{
  "n_layer": 18,
  "d_model": 192,
  "n_head": 6,
  "n_kv_head": 2,
  "head_dim": 32,
  "d_mlp": 448,
  "vocab_size": 4096,
  "activation": "swiglu",
  "norm": "rmsnorm",
  "norm_place": "pre",
  "norm_eps": 1e-06,
  "positions": "rope",
  "rope_base": 15300.0,
  "rope_fraction": 0.25,
  "qk_norm": true,
  "attn_scale": 0.177,
  "bias": "none",
  "tie_embeddings": true,
  "parallel_block": false,
  "init": "normal",
  "init_std_qkv": 0.0402,
  "init_std_o": 0.0,
  "init_std_up": 0.0402,
  "init_std_down": 0.0,
  "optimizer": "adamw",
  "lr": 0.00287,
  "beta1": 0.95,
  "beta2": 0.99,
  "weight_decay": 0.05,
  "lr_head": 0.00714,
  "warmup_steps": 307,
  "schedule": "wsd",
  "decay_fraction": 0.556,
  "decay_shape": "linear",
  "final_lr_fraction": 0.0,
  "batch_tokens": 32768,
  "seq_len": 2048,
  "doc_mask": true,
  "train_tokens": 181800000,
  "steps": 5549,
  "dataset": "wikipedia_en"
}
MLP neurons of a small language model. Each row is named by its layer, matrix (gate and up: input weights; down: output weights) and neuron, and shows model dimensions 0-191. Each number is 128 + 24 x the weight over its row's rms, rounded and kept within 0 to 255. Numbers have three digits each. A neuron's up and down rows have the sign that makes its largest values positive.
After each neuron's rows, "fires in" lists the words (lower case) most often at its 100 highest values on Wikipedia text that the model never trained on; "fires before" lists the tokens most often just after its 100 highest values on Wikipedia text that the model never trained on. A number after a token or word is its count.

L2.gate161:113157119136143154154154069128142156130134142116129072127133127118139123128175110110075145079133119123108099176147142169132098137112103113098152084150156083140143127078158137085114120173163159106126143099133072102146163128154144116121110100097159125126144130135102115136154148085107154117139133146108122111118137080150117119127146158090091116151143143091133164107134116138122105079145147139156168164132113144139100159131138161100092072115126093160114133127106127117149103180113101136138136113133150153106149144090149132096143139093124137112121121100142121152100112158107123142
L2.up161:121128092137121171152101121163090132109131131112136086128142114116138137112221123148126139093106140116144137136141092120116147121132130106126168114138139106115128088121128113108155105105131131113129114086155144062129105130146105157156113131139161154099149116142126147146144136079152130118129090157147081152095175152131141133112109125162159095164148156113114123163164125108185107129146203139137158144137109118134127100128167163097112152136135100111136118089115169135125136162160139154125120116168121097119160152118136139112125092117105155118107107169110180112113127143078131120
L2.down161:100106138116083131162095114134135151138156130136132136132116103108142173104151115121173106088111122126133128125164137154156148101138118091102141106128121118080127101113127086120137106133103110115149110147132118091104105096125126146145124110142154124123103123135137099115121137078111109123154123164113106121113127142104135123162124144117189159246100171118146149145147114105094161118148178126111110115171105127145124135111156211153153136133135093153135158114134135144136171130147137134127130127105145129113167144106175107131078095112151125129130139153080112111158142131116131143
fires in: "0" 93
fires before: " |" 55, "." 10, ";" 10, "–" 8, "\n" 4, " (" 4

L2.gate36:071159114168128096134103178104109128117136121118080131091162102096148113116101143140152162125137142125119095142166118146150111136131103132153118137177133074125100167120125132156155116123120084142138115105169112122095101158152116143115127118105102143126130149133118151110094117087143140158144119146154130133140125133136102102161103129110108100134148139141120099103095145142109129119145159097189137160111082126110168075114093118096145099131133134170102125156092154113127152101122117141111141131078118088139123150092115121071110099079083140150139165167118109136169145135109118113
L2.up36:117159092155122115124121148102111137106131109114060117095091090113175084147095157113159170145145182127103115178137114107141113104126088136143125165158144104142123188137097119162137142126104098115114127090156095105094092140159143108115129101140102148135136177140109127103108077085153096141156122118145119137123156143119102102165119129088117117119148121138096085126112148123146138120140144131157119145120118139116133102126111119133123142131146145155087146166116156112082118112137109138105163106124122104168086160112115138091098130072109145142141152154084145111155140115112105147
L2.down36:112104151173091093153106096119182122132173114152103129094142094142134106113132145097132157154144076148138097090131121153127127139145093126116080153141138132089147144133138082171090123129065105136157124128120116070094062150151146168128108143096118158158108114126124127126119133097121121163133105130141149128155162158144109142143093136128156111128149124135127132140139115125119154096108144082078177112116117177110104114106158091132154115169126117152113143148131151155128133142133117120108144147109134133094121172154168112116105115091114136183132112150161128111127132121167132119
fires in: "21" 43, "19" 30, "31" 5, "1915" 5, "1926" 4
fires before: " |" 29, "." 18, "," 10, "15" 5, "–" 4, "26" 4

L6.gate320:144124147084085103129164129134122145146131128136151115141172138112113156114096070170145137101114127111147175110145109133101119157100105119109171140171127121159118129103133163109146105121177081160135156080145190170134144136116105151146169141128120128096132098142165101120109067132164146118126100133126163107148131107149121146124145149144104107132122154167135110129141156091172141123112135129176138122157127088118160131117189132104120141096145096135112121174104135104139142167165131107140167126123122106149147176121115094114129127114143137118124127076113093099125118132134119095
L6.up320:117144114121106107137122142126133187118136143178192115134158167114110189122115088124142107110120139104129133113147127177037089120098080132104159123148153085133130147127106106120112107150119107124123144123116132132126137138099154165091165161098140125129151131139150135124117117143126120101140083122125208135156119117142127155138127160125110156143117168107134086126126122103126111149090117112143165155147091088132172130116168119093145118109130117093116125143087126103128151169143083121111121181111149105145142160133110129142113102126166130133135100140112121082143104134127125122
L6.down320:140140114119101126138122141111160144082184142092147152125179152118142144127130153111160124144116119116116134116139135151111114115117112102114090141132147102104159119161126124160098140129124145050122119114103057110093119171113149137096116139128127155122160110141170111133127167096106064116155114122153148115117136134149179127126138170111127146153153146148135135123127099127136113104137135128103170158121086102162181157159127133143165146132098131075108141113142134117111112100108110120109136169185123145120118123190133122148194092123114134131086127137099162122126137153124141109
fires in: "part" 43, "out" 9, "end" 8, "parties" 6
fires before: " of" 40, "ies" 6, " in" 4, "s" 4

L2.gate149:125113098124151156110146093128117143108116166090147095112152136134141125131144134133133090113129185156133119187081181113116138120181119114113132123137134118112150154086158147134121127156133141107135151120148157151122110120101113114118088142109146130141113143120117115099105087138132178166107144161104100143112135090158100118135146132083089118153100156134103168120102121141156115132134128090167181158132158146093156188115105152089115113136115094143097158102174118118103113128105123111136097132104115162128098156112165104090123114157096150107151143091151112104085098104136133113
L2.up149:067145173173104087147137132125102125104121136101124186148139115130133107146103126126095138178121140139121140147132099139124094142123134163125113143112123087172092107124177135138105130170104094125190147101148143094098153140114101094148129103136119128114114123096147158117126121154106159155141150132139116135136151101184121108096125162100125131132139110141158128146100153154133134097127119155165133136105175173128075137105082167152132099131158099123172108147143140168132170139096129163126118113143122153130137105119129143099138129118157154128163168088169083125142153128117125121
L2.down149:127130165154156139109105132071138127108116143138117128143112144104131122115153170096103134162131122177100135152130159104139140115120140128138120143149126120159132166149142119110090153122095138107116144112151128127111102162113124121154145165111150181145151147094137117063133149130111108148152163133153158153083131080139133158141064148107133106098122123089144154143098149142157123076138124126126135123085131175102117122144114116141121138155183135123155108167176130149150098091156128139133109147181139112089095148109093146147138091128154137137091166132136172141110083170117119129
fires in: "16" 40, "11" 23, "15" 18
fires before: " |" 49, "–" 9, "." 6, "," 5, " November" 4

L6.gate120:121140165100102092148159153110133154122111148134098152142130096110134143132114151162181126106118125132197133090130106086135121135121170155085144160110124158149118116092119149102151119102133113126125105134158194119141174127108120106153156112118118140101123084146135105121157099150128086101094114135172095126110116127124105134132101165134141111140145147148120136122174163077125103153126119123167124093154116129114090113146138127137129088148092098152123147156101059131085169156120108141087117091169121121116126133073095123113100129137140152104110127127155140142136115113126162151
L6.up120:126162106157119173160194165136162166089082164171133153176122136152146135112100120141140089081130123104155118151142099100112074130091160100143130123121160109118105161164149141110149148083126140120148149129093106154104153176079118107116124137080107178130097118145130143135135122168096115140091136097143145114141135103152110154153141168110103121138131132114127104141178156101128137120135104145112161151130118102109117129119162106111133129136140109132114103162124102146120158131146137128161138097108128122113130160075125110142129108145119114146076134168138146132145105090096140111
L6.down120:112158089178122169110154160114141127091122155118129107145146144119158104137164115135123131129095124112134103134134123176106090197089159112151152117122155114120119136127134146124127173103126143058147132133125083152143133119131103146111135111102121158144139113150126126131113144144108103124109147080179155086167165150132093116125128137141079165130133160131125102181146137108123110091155105162080139102097113083148144116158172116126148140159115144120096103129119094133137179128126136137131172155126165136106129154110147150137151174123114132155110125152145123108164099113092109099
fires in: "part" 40, "initial" 6, "parties" 6, "specific" 4, "typically" 4, "officially" 4
fires before: " of" 31, "ies" 10, "ially" 8, "ial" 6, "i" 5

L5.gate412:119103156155107127095139080128151081109144152147094080129105100150153125154145136092089144108127136124116140157093112134122135126140083146115163139158095156145150121088148137119087146130126138099136159120151132099111129124090117132146135133116145114111121082127092142148148129096097102124160139151154157167114133132130104070177088107093127114149142104121112133140112169129133147158091154136117133113096131132124109136142106116113112149128148096154100073163161134145092173108152150173156135119128095163110135114131130139099124167146151100057083118164165143122145119111145091143
L5.up412:148138158132119112173116118141146111147146132127138148095125102156153141142125107092116153171174142127103102153143104139146142093092126110161142155090139157125147126166170136140132136150141130136113107139145124101102160162154130125119152141121131129120122133094104158193161091092117105138176134092172109135119150110121119080172088123069176132133134151160155146149177171109149096134100159121140134139086165141150106170111081108113136152142151127169105107144104121148133135119149117156174144150151144136142144130150149135114134103141131117087108152158110152091147152156122135164
L5.down412:091146102206168157185156144134146108114139115116145115129143183137117119126135142073135113097117130144121118128101177128098121114136125136117095146140168096061135141116108072136148120157096157147139131115147111129095123163155110091122134150107159125099149100110151131158101113148123101102150096130129117101148143132116156111104156131139163126124152155115116130141128117161142161120133117128107139134084128134134114086141120068123104149111146118143140142124149130085164118098147147079156140116150130144078168141116119129095210118130124130182130103122150113104107127140134136128
fires in: "2022" 25, "2025" 20, "2026" 18, "2018" 13, "2024" 11, "2023" 7
fires before: "," 32, " |" 18, "." 15, ":" 7, "–" 6

L7.gate140:149130131097158101135157117106093188094167152172153119113128108109171142118133152145142136170134141138147136099135100133126101141151148160125153094166126116122112134109125155131149130126135124112144127122119121136143129132124107157106102094151104136135124106112142100112122152113114115165120168110129152114146128074103114128153102120119137128150080143138153081136120137110096095178129109142153126123170134081139143136101157159124099150128145086177090099133100056151168131144127150115137106126186130117135168151136162089088129084143147163125110062126120140148156139141100171137
L7.up140:122146167131133144102123128134141115145134126104095108185157125133121164091133139102114127124112119150160159088130165116163122140115167135086133140139133142124109150067156134132120135128128148077117116128124106110137175134185102142142103103165134118144109164150168105155113111150109124182134156146150113130129084159109091100139085152113139115115128181130083108164132120105156110130111120105148143118067116151114150103103122135064111126175136160146150094125156142097104168128163139091170168135122103115151143102145106137103114123104135126154166141123131118090118130140123143165
L7.down140:121177129080149146122149149106108118141131112166156107153135120128076142092094124085102105128160141080118122117079164121159142120133107108135114151139110118157127114095127142106174172071115125138161096169138173156099116113141153119094137156087110128086141138085163115101145136124111128109144140122136129142140134139123141128090118155114094145105088151114135105145121152143130142115139155116138106161138143138142074124122115123116168127134130159121101103127118178147120109129129146144123166152094051157164122158162084067128104143106134118128150131119136118127098106155092105133
fires in: "at" 61, "during" 17, "earning" 8, "earned" 4
fires before: " the" 35, "ing" 8, " a" 5, " number" 4, "ed" 4

L4.gate357:091141114099145148138104124099122159066161155121108155130136162121148153117112119178149074099114154127170131116124171151108110087116126154098112106131142121142139096129164162126137133118123136120124114094112153088158145165143133149095120139095088117140116132121118108137091175102113128138110139114120119139114136115123089152124110121110143134124158144161125102147126164102141147149102140094144129120127135120116128145137136134118130089140144088154131071117123116133130129134120142116136150176123097105156172095123152152156118104124090213056085097151105178122124115189114132114
L4.up357:124169155139149190145143098117119098152149111083177091113097097109163134185167151111121140129128127158142110107095170129090151127168152124113120123095119182116158135133136141115151125164142090103123134097122123104105142124134125164111076099162144104077154124121126147126109110128131145132137095124095146149106148081146126124131143155147145173092127102100121098158106110074172141149134132117114145111130135115116120143145136112143129150146143149155137085094171166116110143171134140157142156124144107110147116125153150123077118083112091124124126113169160132113094119128155109146
L4.down357:161143176123092143162158100128099119180140162165145112122141118159137118130174171118128141097115111127128120164121136100142171127125140149079089091097090113081129104107137104134142143127137082151088108130105110125150138105141154098129112146142143091115131128086133166128121135140113141120109093153086149133108097152164168123153095144114102145149115106149117136115115149151127086141087132121093099079102101151145102096123099106116123089128162122133141150111150139109106120114133118148157100170094117132134132099182178083137153103096127130138136122143176098126122105145101132159
fires in: "won" 23, "df" 14, "fw" 11, "mf" 9, "winning" 9, "vs" 8
fires before: " |" 35, " the" 15, "." 6, "ory" 5, " at" 4

L6.gate44:131084166123120108141102088120132140115121099145147148091139125060160137125168120118160182161126113102149093157172099181106144125099149108149136124138127142130137146135125130132156135118114125114105139114124137125138181122126125172086111129119160148125084100160102115085145140107110106120096133099149134145064138142143159122138111116139144104107115146112142124094112196143087165116110156089167154134123123104106086147133101099131116107124142119149117151097049128127098123136176116158107108112126128136129162130100156139093109161141089115129089146148132131144126109102111125120
L6.up44:152147143121153123129082109117104127130123135130114110121159136125139088158101145109122171123110132098112120125137137109107103143139127126126134138116142168104161142110118106156114157110147152059135141109143128144093113094171117164164115121108168159138111117139114155136055082111123110165124131174139164098128167152122111119159151157116178145090100140149159141145137132148118150130110124097124178055117085127147068154178157120147110122132144137164131105089096160161135152081175143144140163126097128115099102123136118129091146145136134147123126137146128115108090121134122114142
L6.down44:120136126101092151151141146116159116119146100141122118108192122138152110148115136106141108136131130120106118095141153169115130129105102150128148149087122170126147111101156109092136136112100127143140159109143127157115089141163116141154084117122135140171118144098142132096101123148135158128133083165131117129135152120118114133116112127132195145120085130131120109132134143143116171159123128131116126090067093156160088151147139063116143116138141159103153086139148133166092102136124098081123159147117088149078137115135123130097078111136136150134131084101132081116144100125105050127
fires in: "2016" 22, "2020" 21, "2019" 18, "2021" 17, "100" 6, "2026" 6
fires before: "," 27, "." 17, " |" 13, "–" 6, ";" 4

L8.gate428:143140116086126121125124080120090117117128144168125080121093120140112123085151113108150148116158179134193139088094150105122154094116140071138098148117139139137119156175137130134124153115134148136077115101123149142163164127135133106106154132115122130121122118101141140114143153143134158101081125085136109160114115148155148133089109069136117086096121096141156140142099146108174127156127151112137153078113155137124125111110098118166107093143133144100097128097167124114139140147142176165112142181092118163128128126141156109146133112162103090099156141120122138123174135118114140148
L8.up428:124147145097121146141098148119145103126115122157124099144150154169103126115137113110123087089109131143117161119148150126070092144131138121129109125133149144136115126148126132066081097118150131094146097129167122103129150150174104138129188139130102134120167154114154129125067139160096139191091122126134137151100141132130070125143163118123139137113153142146095118143110129108164115147118116083108143120130132133125140146125086132124134122127143135139119149132166151087127125133151202099078134119167128151186085118140145118086141143117156124122175142088117091162159106128155133095
L8.down428:112112158126126185191105056118153149155165137178137111162121166121104084106150124099119096112112153131118114147130150118143158126115138106137088132140133146106117124110129119131111137133168083096110107091134099151137128120145090126121183096084152155153101115134103116107073124121129159138145126156100145100092127146132129129123149103128125094133150157104119127145156133118127129147145121120133156112133102107098131107103107064129151109155139126156074148148127123115107118166116109107094065164155139124133135151121121112132087117147147067113129147159095123117131095117087150137
fires in: "of" 82, "place" 9
fires before: " the" 39, " his" 7, " them" 5, "," 5, " which" 4, " |" 4

L4.gate87:151103110116129119126123085100137126135163103111113154131100149152131110126106120128133159142090128153163140115147194155100163162160145109159129138175142143103123132107151139110139155124111113119109118075112145119142115111122123105156084130120092150092106131161083117087155132122165143127117097087154133122095125115121103122154108151124113125158168147132095126130097150163115173153104130133147107133126155143140173107152138125178109131095135107136099164092102139080098145135160178133122103154112155146109149162138124145091134115143113136163077092115162135159144167162158104086
L4.up87:142138129125092095143094077136105130147078117102104090165102146120111118108133141140108146115130145127103101102122105114098114092143078141128074152122144085091095137120128089120157132145138157117141117168118160111167136136125131108122107136140143159133126157122098167082114110136161092179130039159129134136113146111129147085153128121147161127108149149123109086104129169141161140112124127154121146148124083119108151142111171092087116140104136122153128100150148178145138139147123098081104157165144116159114076161103125136117149154125101130111124135116154123123111156123114129115
L4.down87:152114128138165104172105102147146110121137170119113133108167134145098144087164159159192116126114166122097123144164108138161145107133133129156100137128120122095105133118123111126152142158103169090144113171143154135142165127125143115122085133135142120191117127112155151093165160127159123161123081133106175128147081086184105140145108128138116135124133152184174134137141114141152136141148130095156118121088102153099134109101119080139128156160145125131147117108132168150149098159133111141076126158140105145125124142130168114120166080146127154129119138147149106107145113118104112144
fires in: "with" 19, "formats" 11, "elections" 10, "electronics" 7, "electric" 7
fires before: "ric" 15, "ions" 14, "ron" 13, "ats" 11, "ive" 5, " the" 5

L2.gate312:094135143117136150125140116153145183161087154112090105081163123119145129122130131117174132111111121136108112146140099114112125144133146127105159093177147092150114119134136114094163091125147141149129114118123096099164155148131112165126108136139137164102157161104145147118126167098095113135091103134098121123134168168131151128147134131152133126154161122105138170080145135169105139093108132152135169168112134167123120129126137184125095115115136117117174153077103170070164141132172113140120121095113115116154166116110078116120144119127112110090120098154134164158113118113094157109
L2.up312:111169161112090124148169097130123163141136107149120101164157132146136146112145126122159087114115114123078134150159111125145130158162141155160192111178159123111140095064117138099140089119141106092132103118113069122148100088180087119106130142124173147111148148129155128132139112117107126137161124138138177142129132116112101151131087119097108136158158177126132126153157129121157135110161161116138142138127134096129116114082132133108065152118169132084117166090120143089118148113133146139098144130113129127124168122122126142146120088133148116139111135128143146152121130116112067116
L2.down312:103104119147123098139145094112116152132156126133120106116098147162169140106136141114145136097115127128123100109150091157157085117137145099139155097131121076105126109085135133112103087073079156095142100120121130117127126108131147144145129111114111164140127081128112159102119153149118147118130113123118103119148158119095121156170117164106130132104100190150142142125129089092119166100113165110140140131141123163145067107127186192133136166150138156123089160075145107137137124122128130154089133159119173111144159130110132114117151144144150157138080114144086104136152117168139117116
fires in: "0" 95
fires before: " |" 64, "–" 11, "." 9

L5.gate1:148114130098137097179107105108129132075155126116140130078153168120149104099125150099155134170082189146111092141113131156164126133114119143117110132128129146138138083110132114144126113141130143070099155132123160106157168104140119133098120126114091133103154139136101111128134140122109143147119133157120166154140129108098126079138118134116191147113154122157148127100110123095121145149142116116147103106110158123129123123107149158094095119116101098128120084099119103097115107170089153137098134108169165155166144138118153123136112157065120197115122106118094145173157120122137126104
L5.up1:122090086144152153110088127162124117136151132050166136112075141130108149106164123118120124096118096103090086140188154172112118105140124138118151130110163100151172144124152127167093157147099128144138124124137145155112089138126129185118131116141138152149121094098113142130101115114109113126125100181127139124116111117109094134160157158122115149126117131120126113098089131200081127143124143127152140160128107093144072120113083107100115160154117155150135121131104141152178104140148133122123151137121118174105127115096124150106161139156098140130150111135134126142097137142107087125
L5.down1:123126106133166130093103109114121140080158142114124111137096119088082168117104143168103196139114121108134129119121087165116111143091164184110134141122135141140181131108110152140105150133152155123077121067140121181092085114162136170126119154143138136154138119137138139120124142138119130149095129157145124143099157093121118137125106096160126115114162112113119107109106162182132114140136140129127150135102108110135137131109142157184130108140103162131088109119108140163115118195127105115152174152113101139112136115099155112129126166165159100135135107156108112119152164156109138122
fires in: "2025" 26, "2024" 23, "2026" 18, "born" 4, "1977" 4, "2020" 4
fires before: "," 26, " |" 20, "–" 8, ")" 6, " F" 4, ":" 4

L4.gate88:118163106145130130136129103101110159121144091078150162134106172119164147159136085150123099155108119110115187155114118185131109149105147159148145115091094131181137129157106151183094145138149101100102132106139105135130165136171140161107157130122126127118137165147127114127104123090146121153127149137096172136124143131129113112118146126104123168084172147145158135101115091121144101133124099080161143150132124130122129129129089121128154116097147096126144076173117161139108140116133138137118164104157106129131083123145122083121128149133178145111186153110135133126137162139133131173
L4.up88:119115110130130136163168132140134145119157105109134144132155127144192158114150118173106111156122113128157119105084128121115104184120152150149158087100132114171152146139078125158090126094124098127135129111093117125085117094141154162111169122125097138112178127142162140108118110125100100120186108162102140149134142131147116124111151121150143177093131125156166145116102129123149081126134126092149108123095119105157133140100125172141150120126152126108135138164171087140120161111113121142129159138182158078121140145128131110127105138123170140117181148128100132096096153105096117094
L4.down88:122098105152124092157140138124165135096123146101163126146148113143159142137150110185127075116097099119144120084073080155133128184120146132116082145143154132098133101146155151129098160121139106119127099129134126120122106092131145134108141134124108119123159082086148150083141133153119121096144082092110159137132168121142135141140104153110137098165118133161104136132125095080112109126132103164099161146160100103096134111128105101152191089107148123111144128120126114118112119103122098145126151174110109087124068125143121105129160112148149150155142150093136135101152130167154126114
fires in: "part" 40, "chronology" 8, "parties" 6, "electronics" 4
fires before: " of" 34, "ology" 8, "ies" 6, "ics" 4

L4.gate446:136084138128090105140146104161148135138140106104113104123171194137142132117110118130102100149102122140137149113132164102134159142090167125134114143134112096148133099103140106139153107115133166100128154121139114115157092148096122129120160086153105100099062130152124111134128126130166083152127130126120119151102164109134121101136142130116142107123134089080104094092154165123126059131134155128137138161156173119128088137160110125159129137117109146132121127081128103117117159146143111082126153062116137142128132132129079099123143107171134122103117080106105094114111107091172101104
L4.up446:111107068106099125177111137162151137133115148151112165141124097120128176160085123109155123135129128111114112083107098140151117128153117139158139130114132087143140087130129118122147134125111136083101112134131159162126122125103135141089108103143139163130105150154116134144098168106168155156139153109110141096150104085099109157123115061178125105107113080136141134119119159145160083135098149091129148126120126088132150138104146112136094158138145164107126137134120085120102163146119107121160152094154131121110142112163082132137113130102135183060108107086133127160117122110096121125
L4.down446:140125114126098168139153107159146139124205170131175147117122136119139143148122135123091099087091114111170097127131124123156121141096159107167099149094116123118133116089156122115170146119090120121114120091139121115086104110103141072153139116102155139139098161112122131117131174111120121127127108145136157108126121137115108139136181125088121121159160117098164166152111152120118093164116125143113136132149149134136091104139150147173164121121174131094121130126151117084133147137097099155130142098130143132103144097157071107132203104143156161116110137141174156140109102118130118142
fires in: "there" 46, "therefore" 7, "total" 6, "area" 5
fires before: " are" 14, "e" 11, " is" 11, ":" 8, "fore" 7, " were" 5

L11.gate10:137122124115162155114137140124075110156109120135144154114155079144121079113137095103147086161115147130166153128139085096156109103149162076118137176111143098123115108144161166072152053128131094172145102094117118099146151178128129153150107121163147121139122164121172129159123093083119137112112160130122119146137137158125147138106099155109159147143149094158147108105131155141153115132105127082141157107150133072124088145078131141129122137149149126140117111154125148114119134162112134112112097150124097139133119167120113131102151151087151110140090116126126156110147117114117140136
L11.up10:107137137154159155144152147141149128142131152090113118139101118108116076130139081106143165132103107165164119150160102147128147128072161115151187133139126097141132125173134167130119125097131078103113108114116121139085105113106102132134156106109166145115116132177150140149083129132135092153107094117105154181117099096122124135081151094129130107121127148126141075134107118147096161098126126144175173132142149156089132132089120106167129127109134160131117188129123114149124099142098127133115138141084118094139141140128139134151130144164119105129105139090134117051133122137123104132
L11.down10:174114126150123131119128149115103112137181110128104109186160113092151177134129118152165135150150132139139140091148119105066163131114128096120142163151169150101110134157163129164116120130144134111109163132107158144123113133107120164156124079149158145163159125150146074097158145141139138138152127094109097157153157137130149155146123113122130136159096162129136094109119147130117153100152111116119137115096082131127117140128097117070123131105109134122124126114174105089100184092138116095116100062094156167123111102148131166151103155130116119101097104122104116123143123127122099110
fires in: "of" 53, "among" 8
fires before: " the" 33, " his" 7, " which" 5, " them" 5

L9.gate47:166120149152157126107076172107104135166110098191188169114116143114103162109121110108130126125161124082149177129120121112156146137098143093105100104157129162157113106115138142108121185116167086148104090118172149149123120133130152108158117122123092157164132121126089145120131184142086101130132132093124133124127147138095151130145102089129104106123147149166116120133116146112179126178136111151155153141122159125095127128136098127144112170148150118115097130103092131136108121178171146105128097095101129146170138100143133142136104138127122103122133110144115142169128115135141131106
L9.up47:135105126137164116163122119152134085167109116130103122129111109134098115150152133123142126111090171151143154140176153098117183161103137146121133093093140118113153108116084123135131105103144136094096141179060179122097115132140132140172081114129129133144149114115138134148132117140114150187115125116112106168148129107138149108133097111079112066151169114121160144109139143130156130116128148139109131113110144100133124131131126105122138125109190098141107116167154140082104139120127156161136158103148117178177129131134114153141153119127092142127135104144150148152092101098151121073
L9.down47:139132119070149108184141141122137129152113141112139070143144165156089114086108103126125103104127122164107158125127156115148166152135132131148061117114156114139096148107077134188127142129145151113115139140093159131147172110141139131116156107133138123159131118133169086118138077121168110126118087164144130168167070129111148146067109133130115128126151084093149132103154154125100115137130152124135119138146096103087156152096122109155154154117117142172134106159153134123125139156151141120145152139131118141124119122104103131123184136148123181124118087148123110100125139123129117158
fires in: "of" 75, "in" 5, "to" 4
fires before: " the" 51, " a" 4

L14.gate412:160113192095144133101092173121166108125157119115150096132107145106145136094156127127156144150158151110142167121145145096137173086115140129139156161141140116179142143135128123122133129134119120105157094118137154131118157087129104123135128153139109102185128113130150099130166163102142123175071084120126101161136127104118148090106116085186097117102155116134132113109103125129154191122089154119124101126146122118123114139134105103100123124104130144097114108126167139107155102144122192137138139156105095140165112139095149155078125149148126163112139115130171126108125111148099123129
L14.up412:145142159136119142124102152140131170143151110101133084170124129121092098130118119109152125146111072091141169150141134084102161106128126099102138187126132102139105121122104155090117160143133162080141142160138131131131145141134084127138146112125159158148156103110149123157155155125136167145120130157092109128121115147115116109153131133082140133132124130118117176137134092117115099163142161146114157159107083152084159162145090118074166104157105161092136143172105128116175129115126142170123138148124138125135125130139116157127132161096166181105116192137115117101118131160153133129
L14.down412:170157156124126109178078116122123138126141124138146115138161128131090138093089124133132112095124154157146144120120125113146172126150111116161101146132127186128111132136131133125105114104125131113133125157122132109123085139141127140116119093113132145118130132147133131119096165162160127130107107176170181136129139178102140121137127154070157125120118162129110154154121133133109091151100156127118147125123099137070131157121132033078152152156080159124151117163134139098104113141089088092161189105120105135122140132112162157134157114127110139151138138148146092123096110152124115158
fires in: "of" 34, "on" 11, "for" 7, "giving" 4, "into" 4
fires before: " the" 40, "est" 5, " Ch" 5, " which" 4

L5.gate400:141139106098133129094121143109097089132127112118146106097155166139129132139158147105137119185095143103154158128121111097126167146133143131116127106107118163185139133106137131107126117146128129151191141153137112114213177109120146167128128113134102108133102129098121124103107169119127098144115136124121157164091124165109175105114119093151166112077123092159148127146122091131114142173082118118140086089153095101087115091122119149104123098129127146130122127100157139133117146137138141127116148129133091098180151092088143113096119124114127120098147168108111105130111091147161109123
L5.up400:152159130101127075147118122119114148122132130143145159128100160089138153102144102131144119129105117112175127073170161163147107133122164106162146129175114099097111125120118172125118115125124139127156077097156118113086139117186142095123115118119152145129144149134135120133151102115135127169110153100149105115110143134123154151142118131162104124149130183135138167157167149142140118138135098103135148134087126117115091129103112124096127123123147147157150089111139111133133098121110192095154169129190098091136121131183144139110163087146133129103114140108169145134120121126092163185
L5.down400:145146176124122084160149146099151131146146127107142097161144144085100150128134151146165141157133148099144144113148141155125102147110143094135129104183072109131147136156133181151113112146136130109144103128109115100110157153108164134150099100113159123131121161124133115129131157168124086145110105141192136136120100154093138070124133127050126144073134144154124097148137142129132170125126159143147114140078114099125098137126171128086104087096121147138089125104148131101123099148115128130135153097110111141110116100151108094162118113162139122134142120093123109166105123161159135126
fires in: "at" 94, "attended" 4
fires before: " the" 49, " number" 7, " a" 4, " least" 4